config.toml
rope_fraction = 1.0
init = "uniform"
init_std_up = 0.0373
beta1 = 0.95
beta2 = 0.95
MLP neurons of a small language model. Each row is named by its layer, matrix (gate and up: input weights) and neuron, and shows model dimensions 48-111. Each number is 50 + 12 x the weight over its row's rms, rounded and kept within 0 to 99. A neuron's up and down rows have the sign that makes its largest values positive.
A block is one neuron, or neurons of one layer that tend to fire together. After each block is what it responds to, as a language model described it from the Wikipedia text at the highest values.

L3.gate237:48 45 40 67 73 44 54 36 59 29 55 57 61 61 66 53 38 43 52 52 67 54 29 54 43 57 53 47 47 33 73 25 65 38 40 45 30 61 30 40 64 47 40 42 47 64 43 67 60 42 65 39 61 38 68 35 44 52 58 62 46 63 47 41
L3.up237:45 58 66 54 65 57 45 43 58 72 55 54 53 59 43 41 47 58 74 66 57 61 41 59 60 69 56 55 48 44 50 75 69 27 45 27 52 54 46 39 79 70 46 65 31 45 55 56 42 59 36 62 33 45 59 56 56 44 34 64 44 40 37 61
Description: Mid-word syllables in romanized names. Middle or final syllable pieces inside romanized foreign words, mainly Japanese names (Matsuda, Shōriki, Osaka), also Pali or Hindi (Nikaya) and "ma" in Jamaica.

L4.gate53:48 55 68 54 40 29 56 46 61 56 64 22 76 39 51 41 48 62 45 55 49 79 64 56 46 51 43 41 65 34 74 67 61 47 39 54 52 54 43 49 50 47 46 69 48 58 39 56 53 29 43 44 40 61 47 53 49 44 58 48 57 29 52 56
L4.up53:60 31 67 24 52 56 35 46 50 55 53 53 57 47 52 50 33 66 50 22 55 50 42 51 50 42 49 54 29 63 46 67 64 59 51 49 75 64 71 46 46 22 53 47 55 12 55 46 43 74 51 74 51 44 49 47 62 56 58 55 43 52 48 52
L4.gate124:43 51 53 66 39 51 66 40 69 53 47 51 78 49 61 47 50 55 52 50 36 29 36 41 50 53 66 51 71 56 43 42 24 49 66 64 40 38 46 39 54 40 37 53 41 80 40 38 53 27 45 30 56 48 41 61 13 53 47 59 48 42 51 62
L4.up124:44 53 50 42 65 69 41 54 61 65 72 78 79 64 42 30 29 56 53 41 37 64 54 49 36 47 58 49 55 46 65 44 47 43 43 50 56 27 46 35 46 34 65 66 51 57 47 55 51 52 56 31 41 64 41 30 39 38 49 38 57 67 50 62
L4.gate125:56 51 64 49 57 49 41 52 71 54 43 44 59 52 61 46 23 61 58 36 42 63 34 56 36 70 67 46 46 36 64 62 28 54 63 39 36 45 56 52 42 25 52 48 77 43 39 57 60 32 29 49 40 28 41 50 39 41 65 57 46 57 53 59
L4.up125:65 34 47 58 52 64 36 42 68 52 67 27 38 46 71 41 19 68 59 52 40 49 49 36 37 47 39 70 30 48 65 60 31 67 57 55 46 47 72 42 35 36 39 37 62 46 42 45 47 53 49 58 44 55 53 45 32 42 75 39 40 64 54 54
L4.gate198:49 29 43 39 50 58 46 52 79 64 63 52 48 41 74 54 29 60 55 45 46 49 56 54 49 50 72 58 37 33 54 55 38 68 73 77 37 46 71 61 68 41 33 48 45 56 40 38 51 42 63 70 31 53 56 61 27 59 43 57 56 52 55 66
L4.up198:49 32 65 45 42 79 32 42 58 60 54 56 42 65 53 38 40 58 57 54 52 61 18 43 38 50 32 50 40 32 72 45 43 44 28 44 27 46 79 42 65 67 43 52 33 55 55 55 47 66 41 64 41 62 61 43 53 56 61 42 54 34 40 31
L4.gate200:42 32 38 65 42 69 30 74 56 70 29 47 31 38 69 63 43 45 67 29 72 27 33 55 14 57 49 33 61 55 39 34 30 53 61 45 46 57 76 55 62 38 64 51 42 48 47 59 55 42 57 61 56 47 43 51 37 50 47 56 44 49 56 55
L4.up200:47 31 48 56 55 61 27 61 42 59 45 58 39 38 58 45 39 50 69 28 62 54 45 50 46 57 33 51 53 39 51 36 40 41 53 53 31 29 76 62 62 78 60 40 57 44 58 73 34 43 74 67 42 45 50 57 45 38 67 48 44 59 44 48
L4.gate202:51 50 71 65 38 78 63 54 34 57 65 61 66 76 53 65 36 27 71 71 51 50 50 63 41 48 51 40 49 38 69 52 59 48 66 34 61 52 63 52 32 45 44 47 58 42 49 70 34 46 37 46 34 42 67 35 43 56 60 43 49 23 52 46
L4.up202:58 45 85 37 63 53 50 56 63 43 60 51 79 53 51 74 34 59 43 42 33 54 60 38 49 40 50 59 35 49 54 69 49 46 62 57 58 43 53 44 43 50 51 24 64 57 52 50 64 58 49 68 30 56 60 46 39 69 77 38 32 60 51 46
L4.gate287:55 50 42 69 34 26 57 42 47 45 61 57 34 40 51 68 50 48 47 54 51 50 40 25 46 45 40 31 54 48 52 55 39 58 42 74 57 58 62 41 60 39 62 51 37 52 46 45 48 42 63 36 45 49 51 48 39 34 35 66 47 60 57 47
L4.up287:50 57 66 41 52 38 30 60 51 50 68 62 63 62 27 55 31 33 33 50 64 77 49 41 45 56 49 51 30 42 61 61 45 43 36 51 46 46 49 60 61 60 76 60 58 59 54 46 40 62 53 40 43 68 66 29 53 25 37 63 59 59 54 69
L4.gate312:53 63 59 46 64 28 52 49 65 49 62 27 71 61 35 63 57 46 37 33 60 59 38 34 27 50 60 51 59 29 51 47 44 26 53 67 42 44 53 58 50 52 70 40 31 56 48 58 62 47 45 51 56 71 42 39 55 60 33 48 62 64 51 50
L4.up312:56 61 62 41 53 52 28 54 43 44 44 55 34 51 48 75 51 50 51 35 49 65 47 49 42 65 60 36 43 46 44 44 25 69 70 29 47 54 60 56 44 35 64 40 76 63 48 53 69 45 57 45 56 59 50 43 46 27 43 59 36 57 51 61
L4.gate349:45 37 74 52 59 74 47 56 55 38 52 29 45 48 69 55 51 45 39 43 36 62 42 28 39 49 52 50 47 42 50 50 44 49 42 32 43 46 59 55 75 48 56 34 64 53 53 49 38 59 28 62 53 33 68 44 46 28 56 59 53 34 51 58
L4.up349:55 22 43 75 25 55 63 41 66 54 50 28 46 35 46 35 40 39 57 58 51 60 64 64 30 51 39 59 53 49 64 61 59 38 58 33 51 42 63 52 43 30 73 60 26 18 47 50 59 51 49 52 61 44 62 49 58 44 24 63 48 35 37 44
L4.gate357:51 38 44 26 83 60 44 49 57 49 50 51 53 51 64 48 47 55 39 23 57 41 47 68 48 52 66 48 48 45 49 61 54 70 74 72 74 52 74 47 58 55 45 22 56 50 43 25 51 28 59 59 58 41 62 64 38 56 48 70 27 57 53 57
L4.up357:47 58 60 49 54 40 48 32 61 62 60 33 51 67 64 29 35 39 47 35 55 67 42 51 63 54 59 52 38 42 63 64 40 54 54 61 34 50 67 42 61 65 22 37 59 43 54 43 38 32 32 62 40 36 61 48 55 46 58 44 45 30 44 59
L4.gate369:55 28 51 53 32 54 53 48 52 38 59 40 56 48 65 66 51 58 52 64 59 56 46 30 45 50 55 49 41 33 40 36 61 59 54 53 60 43 71 68 37 48 36 48 50 44 46 25 54 36 54 67 49 35 55 46 72 62 47 70 60 31 50 32
L4.up369:52 45 58 63 47 53 42 47 49 37 59 48 60 64 67 50 40 65 51 39 63 68 61 40 36 52 56 50 45 44 70 45 40 62 46 28 39 43 59 55 42 51 47 60 57 44 54 61 37 69 22 35 39 40 37 19 71 47 67 69 64 54 54 53
L4.gate372:38 42 66 57 37 32 47 55 42 44 41 34 22 40 67 56 44 39 42 43 51 51 62 48 49 43 41 58 56 57 55 49 38 44 28 58 45 56 52 48 40 39 40 35 53 65 38 61 58 35 48 65 50 61 70 38 71 56 21 44 49 50 47 51
L4.up372:60 39 62 70 41 52 53 61 52 58 51 59 46 43 50 52 48 50 51 51 51 53 62 50 46 36 51 64 48 53 46 66 49 53 49 66 57 55 39 54 46 54 56 42 60 73 54 80 49 36 64 61 54 60 50 57 62 58 40 53 40 60 45 53
L4.gate413:51 53 43 44 33 63 62 57 64 46 23 16 38 54 50 57 61 46 76 42 48 41 58 56 29 55 53 49 53 49 47 45 25 59 58 72 55 67 83 58 55 23 43 38 66 38 41 55 52 50 57 45 71 58 54 53 44 49 46 50 45 56 49 54
L4.up413:47 27 56 59 27 51 56 67 49 65 36 44 46 68 69 52 58 43 52 34 47 67 70 38 54 41 47 50 33 53 58 50 44 51 61 55 35 32 49 56 64 51 39 56 64 62 56 50 44 60 70 78 37 64 49 44 45 59 69 36 48 39 51 54
L4.gate436:48 59 68 22 62 70 49 48 51 37 55 70 60 66 61 70 52 50 62 63 47 48 29 56 48 71 60 33 58 49 60 68 44 51 65 38 36 17 62 51 64 36 71 56 67 58 51 54 73 49 42 48 54 35 57 38 40 56 52 55 44 45 52 31
L4.up436:60 78 67 46 38 50 45 37 60 42 54 20 63 58 86 68 51 51 70 48 41 47 47 55 61 59 40 33 48 49 63 50 43 65 66 38 23 45 58 57 63 63 25 54 63 55 47 48 65 51 41 60 45 40 52 51 48 58 55 78 35 31 45 54
L4.gate452:49 61 66 65 35 54 59 56 45 27 59 49 56 60 67 69 58 56 46 55 48 47 60 39 37 65 43 17 52 52 41 51 27 57 71 50 60 50 57 27 75 35 54 48 61 71 41 52 60 61 47 36 59 55 40 63 45 70 65 72 33 52 56 60
L4.up452:52 50 42 28 66 48 44 30 65 51 15 52 30 14 50 56 56 59 30 36 50 48 48 35 69 40 48 55 41 58 60 59 56 60 40 56 41 63 58 51 42 39 38 23 59 49 39 42 49 49 57 54 54 41 59 36 41 47 49 42 47 83 46 54
L4.gate492:55 51 55 75 54 64 63 72 53 59 64 54 68 51 45 41 33 66 54 50 64 65 52 68 42 42 56 42 46 30 76 57 51 32 41 57 50 62 53 57 63 32 38 45 49 37 47 63 41 47 33 57 35 50 75 45 69 32 72 47 70 50 65 81
L4.up492:62 38 67 39 62 61 20 38 57 70 68 64 57 46 49 53 48 50 40 60 43 60 43 55 48 53 56 37 28 42 60 82 51 50 44 50 61 76 68 55 64 63 57 34 56 50 44 39 47 48 39 65 38 52 48 42 50 57 77 46 61 54 49 62
Description: Section heading closers. Closing == of Wikipedia section headings like History, Geography, Background, plus scattered predictable completions such as age, place, hyphens.

L4.gate15:51 75 61 45 54 43 53 37 37 44 45 78 40 52 25 61 41 35 69 53 47 44 37 62 48 61 45 32 59 42 41 61 39 28 56 53 34 58 36 43 39 39 51 49 37 62 36 48 53 47 34 20 55 40 48 43 41 63 49 47 53 33 40 44
L4.up15:53 70 60 69 67 44 77 46 45 44 49 70 29 44 29 39 49 41 60 63 38 60 36 61 54 46 63 29 82 32 34 59 41 42 52 56 38 57 53 60 56 51 63 53 47 67 49 56 54 40 60 44 48 40 70 53 43 22 20 52 45 34 42 46
L4.gate76:37 48 68 46 50 67 49 79 65 66 58 70 59 55 66 45 32 39 58 62 45 44 52 80 43 43 40 44 62 42 62 41 58 31 50 42 61 45 56 37 22 61 54 65 69 60 47 69 42 51 69 42 41 56 71 60 45 51 55 50 63 47 66 77
L4.up76:55 35 38 49 61 63 41 51 46 52 24 32 29 44 75 43 42 61 55 40 39 37 22 53 41 64 56 37 59 64 35 39 45 51 59 32 44 65 50 51 54 37 47 34 60 26 55 54 69 57 51 31 53 55 44 61 31 64 45 65 60 36 53 38
L4.gate172:33 61 41 54 57 84 62 47 54 62 43 54 51 57 33 52 38 55 44 41 78 44 48 50 36 69 54 50 65 55 49 52 44 31 84 67 60 21 25 47 35 61 45 54 43 51 44 37 38 56 54 48 54 62 54 37 46 50 30 52 51 33 56 69
L4.up172:43 66 49 44 69 38 56 47 77 20 45 31 55 44 72 54 50 40 66 63 54 55 26 69 58 42 40 57 42 66 46 50 59 56 54 35 68 59 33 44 48 41 46 34 41 36 51 53 63 48 35 30 62 48 49 53 41 67 47 67 42 67 42 66
L4.gate177:27 50 65 52 52 63 63 44 40 48 40 73 41 76 40 60 29 53 51 43 60 37 25 58 44 54 58 29 55 48 52 45 51 37 28 51 49 46 57 54 54 54 58 45 61 53 37 59 50 43 46 41 51 35 65 46 58 49 66 37 47 43 57 49
L4.up177:34 51 68 47 78 54 63 47 41 23 48 61 43 62 52 53 69 53 29 51 55 34 29 52 52 42 47 36 63 46 44 48 54 55 29 45 47 34 47 34 66 58 41 52 66 60 53 54 44 49 51 23 55 29 75 51 50 63 49 46 52 61 52 37
L4.gate187:36 35 63 38 63 47 50 39 72 50 63 50 44 66 45 47 22 48 50 59 61 47 35 52 42 57 46 24 60 49 49 39 65 27 57 51 42 32 48 48 49 41 68 61 37 54 46 53 56 41 47 43 55 58 50 46 36 69 44 43 50 34 50 37
L4.up187:29 35 75 27 76 45 49 44 62 44 46 62 33 75 47 48 32 46 44 69 42 47 27 62 41 52 64 39 50 51 48 22 59 42 33 38 38 49 40 38 64 39 72 66 54 48 50 48 51 31 43 39 69 41 57 57 48 61 41 54 50 38 52 53
L4.gate206:55 58 57 58 50 66 68 56 66 65 60 52 49 59 33 64 56 56 60 63 36 55 56 66 19 68 65 46 61 53 43 52 48 47 61 39 85 60 53 64 34 37 74 51 41 39 29 52 46 43 43 56 57 60 51 52 40 43 37 77 38 25 71 60
L4.up206:45 50 50 58 50 80 41 39 57 34 71 61 66 60 47 31 46 55 46 49 41 53 46 49 52 64 43 56 55 51 58 59 32 30 53 33 63 42 69 38 37 32 62 48 52 36 49 54 49 67 45 48 52 77 63 40 62 51 60 53 47 31 49 56
L4.gate217:16 35 65 51 72 57 51 41 62 40 57 54 58 84 51 46 36 55 41 45 56 52 18 61 59 64 43 42 40 49 68 46 56 37 39 28 38 45 42 28 60 57 44 64 51 52 38 59 65 56 32 57 42 45 59 39 59 52 58 43 52 48 54 51
L4.up217:34 42 58 46 47 65 44 37 51 65 61 58 43 75 64 43 41 54 39 27 46 66 30 60 56 43 53 49 41 41 71 55 48 46 59 47 35 55 52 51 45 50 39 52 44 59 44 54 64 44 29 95 48 39 50 43 60 61 51 41 60 52 37 40
L4.gate250:24 42 43 39 67 78 49 66 63 40 57 60 53 56 49 49 31 30 57 54 63 43 24 59 43 52 40 38 69 61 33 40 56 26 49 40 65 60 53 25 48 37 63 47 57 58 42 61 70 43 56 41 53 56 63 47 27 51 58 54 61 39 63 52
L4.up250:51 55 22 17 50 52 64 44 50 54 44 41 43 59 68 44 26 34 66 59 42 45 20 74 42 46 45 53 55 60 62 53 65 65 67 38 48 68 42 56 58 53 60 23 20 34 54 39 46 48 52 33 62 39 36 41 46 61 36 57 70 50 45 44
L4.gate338:41 61 70 67 63 31 54 51 77 36 42 62 45 59 63 52 41 38 38 58 58 56 58 54 52 50 44 31 54 40 59 19 33 39 40 53 46 34 35 53 30 31 43 61 64 37 41 54 71 39 56 54 53 47 70 44 55 38 58 53 53 54 61 61
L4.up338:35 44 74 59 46 38 33 37 62 64 49 13 53 83 63 67 58 34 44 56 33 56 49 38 48 70 60 45 50 46 57 52 45 51 32 30 34 43 62 40 53 60 40 45 60 55 54 65 58 59 55 44 71 52 67 44 55 51 50 51 44 34 44 48
L4.gate355:41 52 63 42 65 64 49 69 65 58 47 73 51 60 47 34 50 51 86 69 66 53 36 51 54 64 59 45 45 25 36 42 51 42 48 27 43 49 53 71 50 57 76 54 50 47 49 58 50 50 58 26 42 50 53 48 56 52 48 52 63 27 55 70
L4.up355:50 52 66 39 53 54 46 55 61 44 28 59 41 59 44 45 60 54 60 68 27 67 57 45 57 58 48 46 43 40 53 56 42 58 39 48 57 50 73 58 51 60 35 54 59 65 42 75 53 43 68 43 39 38 46 39 62 36 56 36 58 63 53 60
L4.gate356:28 41 54 47 50 65 71 71 40 44 38 73 44 55 40 41 62 45 79 61 45 39 43 59 35 54 50 44 52 57 55 37 46 38 50 44 50 60 49 57 61 23 75 70 27 48 46 40 53 66 42 58 70 57 53 37 52 49 44 58 36 51 62 45
L4.up356:32 44 61 55 66 48 53 53 49 51 34 60 41 54 49 35 47 38 62 46 35 46 29 68 31 43 64 61 60 54 71 27 58 25 46 39 61 52 51 59 70 37 48 51 71 66 53 47 66 36 73 54 71 51 65 47 56 30 54 50 39 43 47 49
L4.gate403:41 46 69 33 63 63 67 42 57 42 53 71 58 54 35 68 44 30 49 77 52 55 45 53 25 39 55 54 56 37 49 59 56 20 52 43 53 41 37 45 55 57 51 56 39 45 50 40 37 42 48 45 49 59 66 53 48 41 54 67 60 33 53 43
L4.up403:52 71 51 59 56 48 55 40 44 42 59 57 64 54 37 64 62 50 60 54 57 46 43 75 53 56 57 47 49 42 38 40 77 32 55 50 59 61 01 52 77 45 69 56 53 34 43 41 43 43 43 59 46 40 54 58 54 46 53 71 44 44 57 58
L4.gate414:35 54 30 54 63 44 58 56 45 34 54 70 46 47 56 44 21 30 61 46 45 51 43 71 44 67 31 49 71 66 58 47 41 52 45 29 56 55 49 33 27 34 57 58 34 56 42 53 57 51 44 35 72 62 66 50 41 66 19 61 47 36 61 48
L4.up414:64 67 40 52 52 54 45 45 57 18 64 44 60 44 58 55 59 45 37 63 52 56 50 35 48 53 51 41 52 36 53 52 32 49 45 53 38 51 47 56 46 58 35 32 75 47 56 58 32 54 45 34 71 43 37 60 70 51 77 29 48 63 52 40
L4.gate432:35 40 62 65 56 50 52 44 65 46 60 58 53 52 62 57 35 45 58 46 54 58 50 39 29 58 66 42 44 32 53 45 31 25 29 48 30 53 63 47 56 55 47 48 75 32 47 84 42 35 35 67 49 31 63 50 73 52 58 45 56 31 55 29
L4.up432:57 42 52 57 54 68 48 50 62 48 70 74 46 39 48 47 38 55 47 47 24 49 46 48 38 56 66 38 54 49 50 52 52 25 51 51 53 67 51 35 45 48 67 66 50 57 45 44 49 54 62 49 34 39 63 65 50 61 48 33 49 53 52 67
L4.gate495:48 54 42 32 42 59 60 58 62 33 46 40 59 54 38 51 46 44 46 56 59 39 44 56 33 62 42 52 78 55 56 38 59 42 53 64 66 68 55 30 51 20 62 32 48 35 44 64 57 45 41 22 64 55 44 54 45 68 41 44 62 43 59 48
L4.up495:39 61 46 55 49 43 39 51 47 37 74 52 60 52 47 37 48 24 21 83 57 63 40 44 56 60 43 40 85 66 44 54 58 28 41 52 69 30 28 41 43 41 41 64 56 60 48 47 37 60 49 54 67 60 44 43 44 48 47 65 67 37 54 51
L4.gate502:46 55 53 39 37 53 34 37 23 54 56 68 55 59 69 46 34 41 56 59 44 68 19 68 51 77 41 28 56 45 47 35 46 39 60 46 40 45 32 57 37 51 56 58 52 44 46 11 47 64 39 36 49 47 66 42 61 50 52 65 56 37 53 65
L4.up502:50 46 61 61 67 52 56 35 49 15 56 66 54 40 41 59 36 31 59 60 51 45 38 45 62 44 46 30 47 42 41 50 54 55 50 55 53 28 45 45 41 76 53 54 56 54 54 36 49 65 48 35 66 48 54 40 51 66 49 65 56 27 53 51
Description: Mid-name fragments, O' apostrophes. Apostrophes inside names like O'Connor, O'Keefe, Jo'Quavious and in I've, plus inner letters of abbreviations (U.S., NOAA, CNS) and foreign names.

L2.gate61:48 62 63 66 61 45 42 61 55 51 34 24 48 62 49 70 57 45 61 59 51 45 50 60 47 52 48 37 39 47 41 50 28 51 41 50 54 58 53 46 58 27 42 72 74 42 38 44 68 57 29 59 50 59 47 42 42 44 45 65 40 66 57 63
L2.up61:33 52 72 63 53 40 57 47 78 58 47 53 50 50 73 64 62 50 47 80 42 52 49 62 43 36 46 33 65 28 57 56 28 42 50 59 31 51 58 57 44 37 62 62 43 39 51 49 54 61 41 64 31 59 72 46 37 56 35 45 46 60 47 71
L2.gate236:49 72 68 58 69 37 41 48 68 51 49 33 42 66 69 63 37 39 37 67 50 56 38 70 55 66 52 28 35 32 57 53 43 48 54 60 40 53 42 67 50 28 32 64 63 43 32 36 59 48 35 62 50 43 60 35 56 45 52 50 40 62 50 45
L2.up236:54 58 56 61 55 68 32 63 50 76 50 47 56 69 53 37 80 63 41 54 41 44 48 50 49 41 60 54 41 35 52 62 40 33 36 63 47 57 71 63 58 68 69 56 56 58 61 50 24 60 54 78 35 62 39 39 57 25 69 39 49 37 51 70
L2.gate413:44 57 56 44 51 44 70 53 62 60 63 39 53 36 54 52 55 49 55 53 33 61 51 67 40 54 51 29 52 42 65 55 47 27 60 50 39 49 40 40 50 26 44 58 58 59 25 59 77 32 30 51 40 52 63 45 33 64 36 52 44 34 46 48
L2.up413:68 62 64 49 61 61 46 46 60 48 53 53 65 32 65 40 59 53 56 67 50 59 58 49 57 37 66 35 42 33 54 62 57 31 56 49 39 55 50 46 74 53 46 58 59 46 54 46 61 54 50 50 40 33 39 44 46 48 51 36 63 32 55 75
L2.gate416:56 48 66 52 43 47 67 51 65 71 57 42 62 57 43 50 49 54 57 52 29 58 59 68 51 67 53 66 46 37 71 72 50 35 46 57 56 41 37 49 34 55 60 48 41 39 35 47 50 51 31 66 53 55 81 38 66 51 26 56 43 36 57 69
L2.up416:43 83 58 55 56 54 43 50 54 52 43 54 32 35 41 46 63 34 61 47 50 43 57 43 50 43 51 40 46 34 44 54 25 54 49 37 44 52 42 59 45 49 53 59 64 52 60 43 65 57 58 47 47 62 35 35 76 55 40 45 57 64 46 56
Description: Apostrophes and accented letters. Apostrophes inside words, mostly possessive 's after names (Leahy's, Portugal's), plus accented vowels in French names like Isère, Ariège, à.

L3.gate98:43 29 46 48 44 61 47 52 62 43 52 43 57 61 68 68 41 31 54 43 60 40 25 48 38 66 51 55 62 37 63 31 34 36 56 67 68 67 66 63 49 49 55 39 49 48 33 40 56 52 50 60 57 45 69 60 46 46 48 80 48 54 68 49
L3.up98:69 39 46 50 56 50 47 43 55 50 48 26 50 52 32 50 49 59 46 12 60 59 34 27 59 36 45 54 39 46 69 50 51 31 49 81 64 60 71 63 51 62 59 48 59 47 38 50 54 45 71 69 40 56 49 51 43 35 33 52 43 60 55 57
Description: Section heading close. Closing == of Wikipedia section headings after the title (History, Career, Reception), plus the leading 1 of years (1869, 1894) and the un- prefix.

L2.gate183:57 39 35 41 52 61 58 46 59 40 37 44 52 66 69 74 53 39 40 36 53 55 41 40 44 66 52 58 42 46 63 53 43 40 46 74 55 48 54 55 42 51 41 43 64 52 27 11 40 50 46 57 70 31 68 53 46 37 63 54 46 68 52 43
L2.up183:49 46 47 29 35 57 55 42 41 52 48 52 46 65 52 67 67 43 52 22 59 37 58 41 57 46 36 52 31 62 54 58 30 56 51 46 50 21 43 44 43 64 49 48 50 54 34 18 48 65 49 66 64 52 60 38 45 45 57 48 46 38 45 45
L2.gate240:51 46 36 41 59 39 43 46 61 49 45 46 52 56 30 73 51 68 57 42 43 38 57 39 40 74 67 42 42 55 38 47 38 39 40 62 57 51 27 34 54 38 63 52 50 55 27 24 57 54 51 43 69 61 48 60 50 66 65 56 41 45 48 38
L2.up240:58 32 48 31 58 48 46 50 54 63 41 52 54 47 23 38 37 68 56 54 56 48 55 43 37 49 56 38 36 56 29 55 56 60 49 55 69 42 38 35 51 19 69 56 45 48 42 42 59 55 63 41 46 61 40 54 37 65 52 53 34 48 45 42
L2.gate449:59 45 39 45 58 56 61 59 53 67 49 48 54 31 40 39 44 55 48 57 42 30 50 46 42 63 63 39 44 76 57 51 54 42 59 90 49 48 52 54 44 54 54 53 52 54 39 26 42 66 52 63 59 64 44 60 63 42 58 41 26 40 54 54
L2.up449:58 36 47 37 69 42 48 48 72 55 31 45 41 47 41 62 45 80 32 65 48 52 53 42 44 76 33 41 43 58 50 41 35 75 71 59 41 52 37 50 45 56 68 59 55 35 37 41 51 42 22 35 76 64 36 58 43 46 46 67 39 41 42 28
L2.gate475:44 42 46 49 56 47 51 58 48 49 50 36 54 57 60 52 37 62 45 55 53 55 33 54 27 94 41 34 58 58 54 43 46 55 50 63 46 67 41 44 53 58 43 48 42 58 26 43 42 45 29 40 79 39 47 46 52 45 64 77 41 57 63 35
L2.up475:49 42 31 65 38 47 41 45 58 49 51 52 43 45 69 35 33 43 44 56 59 44 44 40 57 62 62 44 47 69 39 38 39 60 64 52 44 62 38 48 59 48 18 54 64 65 55 35 64 59 74 44 60 28 31 59 42 55 58 54 43 48 56 54
Description: Heading ends and connectives. Mostly the closing == of wiki section headings such as ==Cast==; also the word piece per (as per, per week, peripheral), clause-opening where and if, and colons after infobox labels like Spouse(s):.